MLP neurons of a small language model. Each row is named by its layer, matrix (gate and up: input weights) and neuron, and shows model dimensions 0-127. Each number is 128 + 32 x the weight over its row's rms, rounded and kept within 0 to 255. Numbers have three digits each. A neuron's up and down rows have the sign that makes its largest values positive.
A block is one neuron, or neurons of one layer that tend to fire together. Before each block is what it responds to, as a language model described it from the Wikipedia text at the highest values.

Description: Piece after initial letter. The second word piece right after a lone first-letter token, mostly b or p, as in b|allots, P|ld (table headers), p|ositive, b|athroom.
L5.gate3:082097180155121130125095159114137169065100147146128140126124099120191168108116108110224141095146109129087118143142138138117118141117053133129127135094111111134099158196081103083116135178083042123190147143093124109117081078133128099142100159168156116096130167095128126089108126185154155090116096139174178091148113204176184108138164174172142146198074123163171055150158168128102146065133
L5.up3:126170109182164138163073185172115143086131139095112128148111016126154108165122112172142125144132119141086168184166158099101121145176141122158147148154148094156168093124114119124119096090136074081113159125108154192130119131167143175098116130134137187089185127113119109120153177081137115134178168172171108109131081072120131152131172150122179169152177138129105149199154122110162162135126
L5.gate166:114117110146148127137131125118112119054158123115138123127092130126095123102082170106139188146144090138139131122127090158146103072126143099169108086166136135185136073192133118142169126097071122124119124143094113102111053120170142130069107121118189130147193179165083135119144117184142137138165076125177199051173138166120165125161119208076077141204105138105161077113143095141144144181128
L5.up166:102063168130118131138161110066145155102063099115130159150131105141109132107174144088055145129140087167086143128128169143121076163141084084186128156097094159126149125107126073106138153077099156115148169122133088145152108150144184156163096082190037153077141128133156137134076142137196191079125133092143138127119131126177147125116109128143124155091140157094220149130154156187082126161174
L5.gate171:178133146160142151126123138087074140087145135138087096150128080109129113080110133153153137157105102117107169162100140133077148017165141144120095142111136174222143111164119152168059159113115103125127125116140157150166110137161107167132154141170112176132153160174137167172180183170161193161202149133159129119209164157088131128050130132115132147153099068111141141126118126093100073101154
L5.up171:113182174098150145128111144146108116157137127107123195107142084126130120112091104148079112132181156146087102103152125062165054114153140156144118134147143072104069066116079175138123112088081101132146144170073082208113141141120131106130142169113113136184123041129149154105166116088178156128179100112118130087107149123113129138125149125133119114055148145102133170114103137113101159102128
L5.gate323:073120127144134162135120136155074185117090109119100154137149103113168166102078073139133133115140165098107145151117144100141174121195077132142150139114149129094144093195080113079121157101115094128172131086140132090111042099140118130021113151133165132134174131105116141087159140162077182058137130119197119146154101185140160116129201124164119136178088119118164114190157105057125137161116
L5.up323:114114139104149153132127142090138135178051147117093081164137133090123104125116178184130145087148112111139149182104151143112151136138092143144076096087115110132222171108128093102093155165159139143061133081170188125136129082133127191149188147090118111061157190124156154069135122129149130079086062053151109114153116161114127158164139195089096102143112170117128145103130133140136073145105
L5.gate332:133145124134164093120196178117062157109118139149133135140095113120113129094085170098128101121115122079113092108104094132115112083151108143177140136099126137142167104156097099122115124101131098145078136143092150094201121168116099140108111060137110140152209195106123136115122157127085165146168080117181123112123090148111148088135106138165079123158101187108152168115140101090141127051130
L5.up332:096141144115115128097127172135101204150102058162116126152144144148137110093182137149179154106136086135080156104143086155132169148146130128073151114106062128184170160119094095103143134123134067109123132097109125104118141109173108124095136122115061085179156098116135120079100112099115103116193126190098139174111178104105135082163159100141179182183117118121187088116126134141148134126132
L5.gate382:141089164143206176151092080104083182097130115159176150131104149157125079064126094116092176117115120154118130109110119144099145034136120064153237094151159117110156134148115057128066143148115073121173090103116130086162072090135141174156150112162142116111173147167107063125128187115083169103132147181132167147080137160102187143133164106133061134190122138113143116144092151090174129117175
L5.up382:158127140188116217144062174127143127116191150101108157129130094162099113100116148098110202090156120186144144114143175163096095101124103187105101104155146156091114134147161162156109109144085049169133121131150141133125115136187161138071100090114158061090129118134111116114135151096151140105159137084148169125146136135165032186082129137134119121172100099198121136149107099140129147202099
L5.gate486:162176091148157089164148130155082124169137180156097152161122082101158122063123110159064081117171165132119146124141115162125071148152118158117171139181160103177121149153032178162121064109126144142177125183109124126217150114089089184122118158134146124144140144138122111101102105121164156108157133120098101140157159143127135127161124083159122179150109120161107096123107185128150099151144
L5.up486:138085117160141057086137203138092179096112126142157106159083115115132102133133115142114138130078130079083156181173154136142126148113135070170103128119143110155162152094147151110174146145132123094117135087133139160136098067232102156135127105156112148133124118149142120173098093097065145099088146103167120082071137162158183083104205171111126086142150130081152159129119124077161134096143
L5.gate505:106126125112112159150170122096058090108125114139150146160147124110198148063097102122092077150106103090115121109140072167087161125172147134150158083076128131168140135150044138136137100178166213159126092145053118119175098073189120166148110121176184146116091189129089103122107145150137127109199114161153140158078164135116158135138147093184126135139099165116163150143100169116151123089154
L5.up505:108180137154187082130149082131100119128109100055104152135165135089139094116121086164094167057157063103148142132160133135168186123125109185089157085098156075157143138188119115119136135081127129127082164126142076180111086099120120136175093143097093151119109121175092143191112125175160138156120074182088125143169116122139061157150091122191121118083097135127119097134117153166163167136153

Description: Word-completing subword pieces. Non-initial word pieces that finish a common word split across tokens, such as plat-form, comm-on, w-omen, m-ust, injur-ies, across varied text.
L3.gate163:092100136170176171147161081097112124122155179144099168114118106115166130092143115173164085135163158122200103111104110114119134123112101175159107133187100141158165162151106094094071051180112100121084134074114104103114142117150116075117165115109121097140127129100123174140080165090101173180166150090103107118103158083114144172100125171074134110176160110137103096097126142094143107105112
L3.up163:159180148164182112162150116128103101164169156125120168113121106112102082141128092164097095057135142082135150134144130161101094148124165173118132122123113098146147104136130080126155062158098062123078124059093072121119175085175142152188174104134145168107138166228110125137123150098139128145149094177180135051184101141174037140139078108121147187125169157146128111097123079148136169086117
L3.gate178:143116119171149217137143112160092119093058173156142119093154093124171187079054136116098136116134182079120114150148095200140127145107141147213152132136164114190139085181119054128131145199136132085118165156172102129123164099123102152162085138150150162117099148131144142175175135068099134172174126142153107132127157149139116127113155098102150128114109107109142188074137144183174147087147
L3.up178:156141165107166137136135103170123084099118158092124101104130101133118155128062119165150170093104094185148192124167116115109146132168108091137114131069099140103199137126135153159122117191122154098090099088117145117124156145133175136172161123086162113115071091164162107133098181074056161083127149100122069162064124152156177145105154206161162129178106098120126141186139152086107138166132
L3.gate220:150077107170158106151112103136104158167136105153119081075131114135096146120128104135170089076099138107157101113153107124114126171068128120154095137133237147135113138151091094098136022128122141107119127109104105129132149105075165081111061127119170084143181124068124145129141169094117123139105137167136112122173100120145144134103054162203123109084136127086103086104102039084126118080126
L3.up220:195145164070155100155167119112131108099168132147116166123101118146207187110100116126114184164143146154168142175093115150117105076115084129115084087105112141127113116107134124178161106092151073140091127098149127121139122139158164108125098089186189071162093147157127132116104113136107143156151121150116125087118110095095130141065133129173164146161149185131122129163142090095153132102129
L3.gate242:144119133117163154135123104088107136145145095124142149113163113109186154120149157175237104144105139164168124094124103125136133181126130165172144088139135105091128062100050124117074172167153082154113111143115111133173133136124142077107107148192177082173205125125134114163130174150099115112108054131192123113131128131111188105098107182161129148157100151142174144127171159062166070099146
L3.up242:158156107092134132076142107076138136183174137095117156070144123154141151116172093181160166172098127183212150080136109102157134167124173163167135104167129100059161094081114148117083167168106132170108125149149102147128139113132134071125084134143082146117164160138137124185152161135127086070126054097196102133117163134141106144147105139139214144127103155140126114155167150111160062111103
L3.gate528:147105126130186172126143104138102151108145062089123087138099106132136123072091054161143128105153119157079146129155093124147117145148107141094143151165170066112095145157116105123121132129160125143109157147112119145146060120182152070147124138178105093156186130146111123129124123157058074060153114096088141129096161148137105142135075176149086168107176148138141127137159112086137136149125
L3.up528:094096156166154141118177195198109141127121108154072135199093115115156128128082125124144154094097098073088047121191134059157082117085121136147099134150110120107135151187140143087156085118088143107139133136062125150129126087132120051131096082143096111157205124124133083130149123176122092083120057173135162116107157129130142084179082188135175145068127149123093105197087130140136168111121
L3.gate612:136130091161144179124115109042098120137165074084154120061152099089119136159152149156147161190166167125140143125136128192145165154154107164118156088122148096116141119066115105156093105102167097119133134085066104124195125129157193106160166089188142142164175154176131126181213099113071140120184054140153178084169130143089078097106097096108104108142061156114179121115171125060131140113164
L3.up612:088126168165192087166148073085132105145110111104125092166112095071113129091143091168137135119140130133145091070134108114134123201098128108145169105104115035087103171099129165103051123142093031101110149062073154154134146204185117115159100149163065184090092120154151128157057114104109088146128188166121168095164091133116127150158082115124085116076133135175093123173208133084110159136111
L3.gate654:123185154097137188095132129119100190145151117080137073165124150099085076122155127158117152125127129055057130110100151110138116105183134093136083122142121123127212201156139155102118053141139148137144116112104097142124157147134188145097163129152077066117166138206151162179085061131136131118248151076123140109167086117102118110147077119059124140094128122176151092162107097128117116098114
L3.up654:104119136112151161112141150168139088144082175114145173119112111128141143147101107164157122148101109105130114184154136160115073107159132125137119116084173137110140153137169153166207126150077134130148120100156144089165148075158090125135103149102148103134086205099111085107142127104134128082152126097183110140073108162117142147133080162105163115176206138102161176173116100172205122124178
L3.gate671:089194108142169152175119126128130156127099146117148122122102107146140093166096109108104112179109090129104092114185115139076056150148132122117076161113119053129154092134066117058055108177142090048152178098118186109175137132144179127128109145113149114182167080088103150153149202087108127151152094120171127125156192180109144066113134113126071147147146132139075166144123099130130095098132
L3.up671:160141153123174122170156092070134076115172137136094115104126097104160169127079159170141127131121150102117100150148142152106123099096083087153135114159119133101175092126118099094085102173125067089077118101123107115115139173072193121102126139115093069124131135171157116146193172112114204101104108170150079108121134100146072157118095163174111080140151177158120078077092121130147126159110

Description: Mid-word subword fragments. Middle pieces of words split into several tokens, right after the opening letters, like midd-le, mo-le-cular, M-ack-ie, gu-it-arist, mostly names and uncommon words.
L6.gate521:121127145125109199154122084147108157104072180112150126150097065144125117145076079184069089129155126087198162178106097136165061133056080092203178120124198163147056073168069095086068144195118085133092111185086112195123099143183143136085143134141129140153158080123101129116191119116141102101168140146095136128117160129111155136132117079152119154102116142158122095114125090131152173140149
L6.up521:109123134143158082082147133166108158122049105131171069116163133195129136084129130119175133140035142109114066108129139137115122162132150088104105171151122115138120139233069125099172179189086056114075079114164119102080084108075158051156075128189078140142117077170133131171159140177108153187137153141155120095146114135071131133119130098100097081095088138079142115110109161102103136125103

Description: Word-completing final pieces. Closing sub-word pieces that finish a word split across tokens, especially batt-le, bott-le, gunsh-ot, sh-ip, m-ix, and endings of names like Hight-ow-er.
L5.gate17:140141115115172091102153110113084141115115123138171107125067087115166184081107165141026066160118120102204137108083124121173065098119156120204134165126179063122126087138127149094146145149132134132114133165047116149171135132109160174128078167133135170168099156173130120151123119160169152158127179071105090084116137162114146114124094127133126120060125143121147123069105054098137154046150
L5.up17:082109116151102171205101131143097110058132114100102123112146158128110107152157120072152186147067089098161098160105146141087079164084107220142139082160092163125104122224149094106068120120080091103164135138157146101137082097118050136155067127150145161141027112130155186128150153148124146106159134174135090090124068126104098118157155137146154216172162146137129162124168117091093144133113
L5.gate62:110114183098131108158114156084055150090156119162117128093095118105172149162081128075120082156089143127135114145121094151110056135133106057168177126090154137154135129163094115066126145123106127170113112099097149093156127089164159137102118126145151143129103124114166141082131116101147195101133131113140101139079110171159151104108143128142104061171143197105169137106124145142104121138129
L5.up62:165085107102102128136154125051096129138131140100121064107122154100141139152123120137107112124070139140174075121087107171171111089105151164172144100084158053101139089161128076125110053173114134160131107171119091122140196099122137149123063111129215152123094102096131045064097123120146088116072147108106094108078116105121096146123091141188116138122140113139145183063096119114159174107127
L5.gate102:101131074129122119104104082044112202102106146146138091107149138130088152142111168135089127146094101124092127144125136162107118159157100193151151104113096117118121019174087113092069123186156123107125088113127125150165048091117107153135116130145197159156117098110111143123176150174140177110131113138187073081153168168155118188119090167146117126178116120122208182128130142110095155137140
L5.up102:153174098135150109102060153106115086163136184124129088075140118076149081156137187133102099142067113095135162106144130117106114162066156158139143103111160124086095125172169116112115141153173158113147094104168093097126139161176131134153115182072169110114118157194101137146164093082192112058170092143119112154103138163164114138137130097113139051150094111135121204128096028155082090163146
L5.gate173:063133093160179102140156112177132107109112145112165080168095150126195138061145078108141102157167115149128068145158099105112077121114134122146159087120156171123084153150060086130082163146142120140118102174075125133121098186081098106132131223131157167141086152109131144124090141100151163147104152126127123165092139204094089143147073105155115173107214148150111210154141107102088134119135
L5.up173:141143165144188169124132155134171101121139124162130123108139113134143087134180176139064074084094141161145114149096127114232060107090089096186081095161158099152157094093122142151128114124137158140063126143152100131163169113144139131127175190190152083198147109146106155062142084092132102172083159080072105104125108143116140106104129112137091120140125149093059108058082108093158142095183
L5.gate234:145167134153189165120108134182111119098106100114168088158080147107131164103137144117099116082164135135117144080066074125149105071162111156125114128191145090128151102151102121103129107157111151148112103183144112091122129105070187109142093127080144147120124173111070136144108135141136092113184148174128123135082119136094082127162108107191159090112162080130070125112048150164126146102155
L5.up234:108086101103125182111133145107120142098083173167162133108125124105121113100135101169141135066167144135153135099114124191147132128068098182131139107122123120062131086087116139132143155122151136089049146089136160121163203183168043091174126157041139134102087151094062090153107192114120150134127113129111184175105124180156092171170106091105145161149176171120124158109108115142137077124128
L5.gate261:131155145171147128110120130109148091053193173172161172134111146074141152090124111114118099146202163157124117139120100147074106125062117101187113131118175126116200084132112112103116074152146140118115145135115072082214148199169080126141131144121117081095123160099090108169083129116138116142164109162116177128108126208127106126133091138161157195153128143188147150088095095147149084117086
L5.up261:117145143141164152119086103114117146041135163191131101117069135118197132108163080116108134129101114090155138169164129150132111123096138116174115067126106139092190150096129144069135074172120117156084141077121106164145108049138165137114149099145139108169098125090130148148136153183129112123060120092135112107107146090120138148130105165147164157156140127074093187149110141113152155160113
L5.gate463:117078164121123113091154139157097095028170093116158193127056154160206129088125162106138063068119155060108146139064114113101135124119103132164130059134148120151204143106101113100129118084105110109160107186104088094150130080048110134110145131134159151114149181117159155134122144114168173144133165135141172130138109168137171140154127137119143137146138098122201131092137160128171117151134
L5.up463:147146130120176168169104142114112110084149134154158175206104137060088167130176130104180139120037086138119144141121141097129175156071104088133162077033093166139146127120196092168125144087117089126090138098123174076150097161116129213131122166100115064125130092102103189080090143134140130072132152102124065168158125128165085130158152155075180148123109195103137107110137073145127169127101
L5.gate642:102125075104125112129146113156044153092115145097123166126110166094131135156076074105076113146129044105178107115118129093096100116132155130148172169164201150099116120188129134110086144147114088131136133178088074087135093135122056126188121083142151159159175145179149204179146094166110157134175119081182148134124163134146124135120130140111163158167101136112165127133197062113130125107118
L5.up642:092146069127125135119155147156170130119108128107098129185107163087132069129135161147118084079104087121185098115131157107123108107076163086150116132133139146108129142084166134153081135111108126151053174127131160184144169142142075147151092134172142159134113096146137127140128105159101126112117116069092190130093106147130087155119092159168110172066154171098130189076148046089147154119102

Description: Word-initial second subword. The second word-piece right after an initial letter chunk, mostly after B, b or H, in names and words such as B-ath-urst, B-ol-ivia, b-ed.
L6.gate598:136195070159161102111161139110001170076067133161128085137107113125091150143123093113176187109138108106096109103145102107107115143173106097160159081093146071129123130128117108120163175131149080095071095140077138085154105126092122172104121121115117130181146114171143151154075157144104152134126119134130138097140146118123070085245115138136145097132123152105116065107145149143100119092151
L6.up598:075090107188130103098165203143127142126094155199170165102113079123102128155130094132184124109163104092140126116136128065125114129080118133160128163157129138139143173111084097119144115152144151120126153143121096109111126167140051144127092058176077135158138094078166143140116130109149131106119145191084190115121144085117131099159126168143109133168146130072140083095118165143130139087135

Description: Narrative verbs and time words. Word-completion pieces, mostly "ame" in came after split "c" (came into use, came to require, saw), plus time words like After, during, began.
L5.gate6:132117118173100156124115177063124129113110164172189132152093115069098165091170152184166116184158137153146125144111109129137107116132100183162095142065138089109128093132109119092145077095141082120130072092166143100170044111089147148103121075059174114118135115088065081167161153099103203109180182129112131127160169151111151133154115135136142155096128096153111122145100164132098135115136
L5.up6:074191140157144146165156140140098134178112160114117071071137149107151169137106138113140068144162114135137073151134111193156108076115149147131116132032146151071116135169137153087105090137098117111178112102166127083147148168095147153157135173141131046111133087106137089167137170145142118106153087070172120099125156138107127177120135149110075093167075166126115143120093134173099143152098
L5.gate27:117134131214125121107153123155133093089143096108149124149146118105151116095132137052123150107164120121111129106141106172107127109153136123153162161121091055126110121158117145109130127125132193132119046139119155132147108110137110114106164083158163108144094145108112129125117142200124161124186111136166127100185175154139141098179137150166097116166069049111185143128089168195113110149162
L5.up27:173165098140134145143104139061154133155180074106130132194146145072099084146150128102106134069142150095129148166137149153152108090189139159137135120144079101130136178139131149117142175108156138086075128177166110129150134133157075143108157105187135109126148205174133159173128142096148125114154162153127147164171120137146160133126084150113155130126114095113150087141064162195094161083176
L5.gate367:135179140179166156159141124106139086176124113091088141170082091119192109101184128145128134081212127166080110141111088023100075109138112111129114115089163156117137151133109149090163029091102166127166126119136091079139119154056125093178115139086126126124165094194092117106120149098166160118176107140107173148186207122193113108148124132125071119149127130175148107111115159102096150153120
L5.up367:153115156126181088209163154142104169130121096069094154107140116199152099114174106128097152119121098148181128180175101098080110145118101129192092086095099101165100141148135168131083085077123113141154130096133164077156127097183107126124138156114160108099075183143059070133124122171183103103132139043156154084111108133132166114184160104113115163178143164180148093189181107080156173149159
L5.gate511:140176135140178117163125097109155168151119114117092126129172113150111143067159065083119136140142093111082086118125004136110125112183155106153148113123106173115114119184130119149103093131151120100172093137097077099116133198141089035136168116125176069095164112144082114140075151135096116099190170120176178153163152145114149125138088134104101123144107119171144108141090178127115100156162
L5.up511:185108125101130078169091226138147142125096173135130123174055092166083142087087091043121111137155114114138107142163072122126104096117173172154128163137152143103101109127130152102100198111135152116142099100120100138122075126132102111105166105118183112111123106084163123152091090166161150117138136129164096083155163127143160105149147161066123100139124161164173053190085198083149130130141
L5.gate592:107165119074148141115141110157080116130086149097156140173128112126177196081152103121115133097102164113116125139123093108136110078161146120088121153160132121142130099131039112087072084200143067053149143191124157088168150151149101120132121068135088171144157121153062147109115080094116158128137147091144120105105183150135135066129168111115142042098139091124125119124121137143129108125209
L5.up592:127074093139117156090154164157132138096130150074086095157166110135099176107153141169133153111144072197102115177104113157133176163157138146124141119073121127082118165172153148149104170166137085147148136152098189105153102066139145135102181141087150126116132118185171062144139134138096133105098166136135112161112110161100108139165138113130134182081127110219137169195127196169166153139136
L5.gate645:176115117129157062167081066121098119138147140115104131106100200125159054097075114097139102141144109103125110120150088125145131148151132163087141129119161103139160145203098062128089105168157120127102138128094150153180120075074175069139148122112178147104142177094054154119143117173071142059111153089157089155090168162144166122116119171138061153162112123124148109179149159122160164098123
L5.up645:123146118155063144117180197075134163127127119068095117177124141191169105125123123082124106094142090178071093106111074152145199120124158142089151118175121101094141142117101142077100179103156110125118150115114118132062130111098118088156171083079065179113129119175080163074124133132115155156171184074084098119170158144118162134140092137104118095073099092179094108103159122131140139117119
L5.gate658:097167125096111157163148134154105129109144143121097111126106187134133202143093094115142094139117171094069178110138076129143118164174125137118161139149159113138091137190093119170176105177167077175113109142092108103147084116134113130126129071090215093154186095136128144103101134129024111161197189144115101094137119140167139122168164129179115117160138105188095151109166165105139091097130
L5.up658:113169111164151097073157147141165122120146118105128138156150170106165126113117068089183089092084151133117131133187085082112157170129122165128169165155113114104109153138098099074165087197083097179146139153082111113095116104161108100082126151105199092061104030107121137109069116108116108180107120196139061111102088138206155110117124096137133184137085109154138079145135177161159092164139
L5.gate701:149147095081078092152139158116080156178103138104034163152110147112183154058109167134138127102129099087197060119116100087158109110118104132188168162147158122096111205128088161087089083125146139153159138079097086122111105125099143099129150117141152128114166133128078115145150160149158134099066187136159131151124175121165171150133081115197124104146092108132129120135160128159136152097147
L5.up701:129164052109142125206170126089115146080132078143107110123115165159047135134154109066169138123136125068148122118109138115105115133103070138084129102104130115059112170136173115085128168108112129139156156090125095080143109135122098049178129089136184145099123123110077115110142155153137137145157124149166158138156115133182161218112128147163162114167120154104136141124168124075110104119162

Description: Clause main verb. Main-verb tokens or their final word pieces in narrative prose, as in came to, did not, took place, signed; also table header cells like Year and Title.
L6.gate407:055182175097092166110122114149116088129117108117107130163135095118106180067088117078129109150147184079140115143107063091094173120139130156086114105114170144169133109162156142092077116140153165150173133159070096137152124213090132071093150142065130094064142124168059074106133103133144160076115107095106055144148159141139141123175139083139120144141123085193146098121106144098128104177145
L6.up407:160122106118166117156133071101144186110122149067085099058158066167092092099103164108162099135071138118096097134113091164144174121163172186130176113103111108114109132107127199148088160126125078143096125166128079142094117167070037118112170071115090097115150138124159099149146180124078097150124080149154105165161085156114098081146097085097149147134093092115128145089130094145140104066147

Description: Second piece after initial B. Word pieces that come right after a split-off initial letter, mostly b/B, as in B-us, B-ill, b-att-le, B-l-ack.
L3.gate0:128182149193100122122093106059113102103110066118213100190154102077173135083106127121093091125116119075114199142142119139117115083148161108139147134127142155215153136146141097098141105134139115112122068143117133125155119114208112174142092122144142149114130177143140153158131146144158117189134157161208109127150131125132125098128141163125106108162107117067114106182107109108068161115119
L3.up0:142148118171102185114169072041114124137086140121121132166133087124077096132133119133109153194105058103116168168097156179153112134147155134171164199144132103154135111096115129124108105146098114154153116159126137133145160176136112153194139163139160108082142160151129157065162147089171088127129142092157085114156153084114121109098131183148132156090100118125133151127152067119130124110091
L3.gate83:137100130169132142091119077145091068117111168125122107106130098152116099142125091091087154158174111105146115136090101164114106136179139169094153095083121106140125089164103165093118083144195095106141139148057123134147117179123114128157090095088227056168105145112106171057087155119153119144121120141100098071156156148141125105176114153117113086115063099082156155111126088094090091100176
L3.up83:175169126121176114129200135087112168113110129143166133128164110102145162139159166163168106152074093162105147094206135130125104146137169142106106114190173126179121085092145145134160156150117103100113118119135140142106102086166130110143156118095189141147118126118151091176131167084116160104126100110185129092177133109129160098069156146137135086123137135110122086155099157111152130169129
L3.gate148:131090099156137147150087104156067211093158116081140131164133086084110126159090108108171106092115101121086126111132088134104119119138114130080145112166127121148160070141104127069143161100166117170106127093128126158140100112104125106161160167102140133117219105178108144147103064162111157106190118105137154118078155192132093170146169141112054156197128086124177049088098139119105128104157
L3.up148:146102163150105148113122152086132099148151185129163092145088077166160119119140092125101168152150125168177113190187126134132086101122076152100090156107133079131053139151101150124136135119130132120106086121140148072131118162149133123071136110074117110146057081123128143076112090192154148070153133153148105086152130053113116171185146147102088141127108154087151156094173097125157088099132
L3.gate197:130144154159140127105135161064083142078165118160183122126067102102104139142121086156096151168186119165091161126114113108096117126112140133140115131141152138194192131096127111112137138073125147098090154084083114132157129155159140138126122117140183122161152121191150165080103112203127133151162097072138115100212184166120151079129126137142131136132113177109225127156164065060148104082120
L3.up197:149184179140168090116115111109138095154129126161172135110193152085137128132074161148114169160139120153218152150171142125120114184162189175140159071059136113177156131090151124131114127070116129068136137124114072093118140166149143169137074183095192110180110109111121174066139143156110136147042130122147100078162132073090160099136123125088156073146177081110164116143115083108093141102136
L3.gate384:159159093187194138116197101164049098081125113150112151157123111160203146104131092109119123150116142114112158137125099122165106169148109169123151098191151103150133108128136132142106151132181142177170119131112047130106055158147183099189105127132163120162142100179099143120098147153138115112144139123119139087133160094110103111130172138141172129120126175135196121117211146095099089116141
L3.up384:189059107153141140137159137103049161086184140133091124192177135102193137135185149156142151153069172133136091159134146163154139133161124139125099147138108113140164081167136150098120096108141194186119144152166131147132114052147157093189098061119165136129107127156126132142138150112162107164175136180128106096154144132155106085135144156224134138160117133135161125143120178139124107092112
L3.gate491:107101132141152172120139125116055124048120235156116189137167180149161149128055103111086153103159104091118070107149096103087066131126100115121076101125177148099116066151136111113124107115195134109109114200108063086110105093130150101094094083136127117127130171124145132137147059152125133114153126113122107077122119144156139115203117144125109119121127154140149124080116077146103188142135
L3.up491:146136149131216122127107089135146108143113104110166065095172153091111079098153140157142134124101069155063155207078123128118144126165196117110138170161155135139089195094162108119092166082168114110110128111174084090119141119137124109172133115116113096123140108148106177094103091149107146141166171076123148137139158120152144119161166124107062112136094112232124144077169161094096140174140
L3.gate509:146106170126172145125103070091008140103136179133123119132158106128149142139139110134071105144119129124103127146157128116061092148185132104174177090125115087139120080111066123126117153099093127100103160133125106093156121133166143148154141141176152154179176112147129101082120108134135180120109103126133123088123189109115127097223122143091139135125088146121172174133131104127127140118180
L3.up509:164122101155103138147129042118113127095142122085136096167154132073147078125122152120123094133159088120104118107168136075110190144135132102123162152167098133138110108110140166144117156144154063137169142141095054131137132153136154122197145150203124155129179133129153157151151073108104139134109145162119094098115137093099141096139149101137113120131158136162137131092128122106106136098199
L3.gate670:150135152152145107118110110093100141133090132123142171129142144105166128125088088126085130157181124075095141174038073148080110121180146157163093060088134100154180073146077134121109153137096076145113109112121105130163125165125150166160081145127123128114146143130101134128100136129145141097147157147121138077141140147095112143210062149072159092172139144102177147098147093161096159105168
L3.up670:132074084147154163101090121097166119102105102103194110060152126151123189166105134146122118132097168135094126125169116100086105095127167164126137129141160086102139118071109149113108185159093062152141143107105113079122047114099174157137043162175146132159174163074134075152100135133132136114181053138194143121111137143129133130166156114096137117134125179111106193094170107159088154149133

Description: Ordinal words and auxiliaries. Ordinal words like first, second, third (place, novel, division, including word-piece splits), plus weaker auxiliaries and verbs such as did, could, took.
L3.gate30:080138144125141145116151136133082127118177147123079200173071174157161140100108071080148152159158170050145056135130069052138116113099034124143127119091133151136101102182068145088159151140097136175163094150116165121120067136066132096118145123084133110121164134107109146155111172145102120107145116146092128132119106111152153143111072176186130121133115146106091127149106147161128110085124
L3.up30:123098179219127118116118121133146083151230106173128175134076109109076163102115111145149151112148137131168088081117145077104174100133088141111104080083088183140065152113114135145129141121106151144157111127108115122135109152113115171151165122048139111103159160090114059157121128115157146103095101133072140106097143108152108199131083180135111092139087134122113130122145116151173163142091
L3.gate313:119105073112173189176106169109055163131132112120131175090096141130148087125148093099153119122112124096169097150061106051188126183109064133175133135135200106132125162154070113124123180133119136144090106152056114111130160121115122136089125130181127176166124099112063075115106110173176144092129148176137138100091181121074154110143091066101135141097173197126125150155152103094145127080125
L3.up313:156101124130142139151115122164065138114137090143069179150163150125146061121128072119135158115135104138109110122103126024168163169110085129121113123148159136139155129141108182151129243122079112144133150156107148161101117121120123149123161160168118153132112099182143085095176191158149098097119157148153139118106152076146173158141146102127189140122138180124153198124125183082145131133121
L3.gate413:129097153142139149109139199127085141147141140115145125101120117143162190070143127122117115102152207167119090186126090137165133104114080084131136132137106171104109128136083110039144089152141072165122112140154044140147092158112133070110073124153099172168184145222124117132160160178071152087143097114128107124119104130092123097154128092113142098153104113103172140100076128069183124149166
L3.up413:105140137100118113140113186168101119127155129113143122084162175094123208122154073198099142133169185145123128183172086122125178175119131143097107104148115114135134190110095155118176119122098085141093083158116091164110144145130070037128142138110083153115151130150101042147163144164104128120124109154076123215113067106112093167157098106116101133117171142169152161152108196073176129115128
L3.gate462:077117130124135162134154170081139188132183119069120162145127099106128157099118120120206112100128167105156095068090106052109132150067140161162124108097190142130123115167089086080116158135107132078141121138095098126157154154087134130146090099129082105139188078124105106116134130161140191165134146158148218138068101160128120111121132147159107152125143115124127130115138093137114118138156
L3.up462:097113148154073135156155144186126172106176135100118124158121111118132118095129073153156103085119126117203109109115129099128165191098166158150106133147178195094118117118127123090116173126105157108180152130107109157124168109145092146175051101129091130146166114156114127148066136170127140141139169111105174158045126114134127145096148129205139141112123107092074129116160165131141148172161
L3.gate503:105130152147174091146083146090046145117093121056106146067104114184218171139122115106125117098124158112150067143116114148165142160098022080145140085116149148110144149177114150075083178162137133149117097196111088086135144162127103136178168101099133101149114122152113148166103131200127128145122116097119065117067100124110136159180094060096122092134074144091178148086153077108122107111167
L3.up503:139106125071123079140119158127105116167116089124042147119105143182129147095102107144105103098117129140132148126173140192183126178092097077088141095114142164121140091142155201083087197179103157119085075143097083115116154155193105130190175152057092080148107105192143156160118127155096086192093150104178078167063085120127108178126149054086140113134122135146124125129148117134108116100147
L3.gate507:141163070158135133082167176136043163071175102103153155075129134099170149146118156151125095173121165156133120148093103066133141103152163123126073165149153132150190090131111127128072112142143079130125142079084094105147108146157149097148126104160114148178162151110106111160132082146097139163143086132173189057146118150071164108135068117122136146104116086089193072153160134104138125103130
L3.up507:111140142113093086171162104104105148168101136144097150119083167159152160137150164149123140181121186128109149147094121166203141092137098073101101100121124081177130164136131086133123117148079176177052134138108105093102164115111158166098122138134085060096079168092072114139091122151150140156131114084103165174074169138116190140138117105080122126104160135169122180118103109112134052151091
L3.gate638:167133138130118140112153101137065102133138105187129152139118194111131127114099124091195100139145167099189145119110079073114173195121117160124165118086125139158111103155031082129118146175141110069123113108097127141112125155104148155135100121049142077103141064122123096061144157131165146060107170193162103128105165097165141131121171115163119147138150082093172141152191111167079146166144
L3.up638:129122169072126140069150095082113124129119146151082162125127127135105173099143137094133150091161133111134189130146138106110161143124152124133089128099135117166098112108167139130149147116110095075175127107155101152131158143170126184123166132143103143151113144165170107110134122090130148147122177137164110109119049136120114145141119154120147135149168060139084163099116125088109207206136
L3.gate660:144116139129110117103153109184122128070140066065068123129158099141183145089070110095110101105123179144151100140092135135138180118131109119137174136090101125106183156207131071139086129127150047156158087117133110132137102183092107120141150148121111056117110169139133090161091154097106144146131148181100115154095119201152134137111129106147110109158140101112093116139171063136162084125144
L3.up660:174122153128138129111174152161100106052140094108061155186168101163160120110098108110076153118163090110096114123116121111113202129065065084135159110114101131124166159191159091115115142080078072139117120096095173173080139187099114128162176095123081118118071136178160104137110186089133110123106160155092111141086051199183095138145145088161136119138130097108086093164155116128179119110136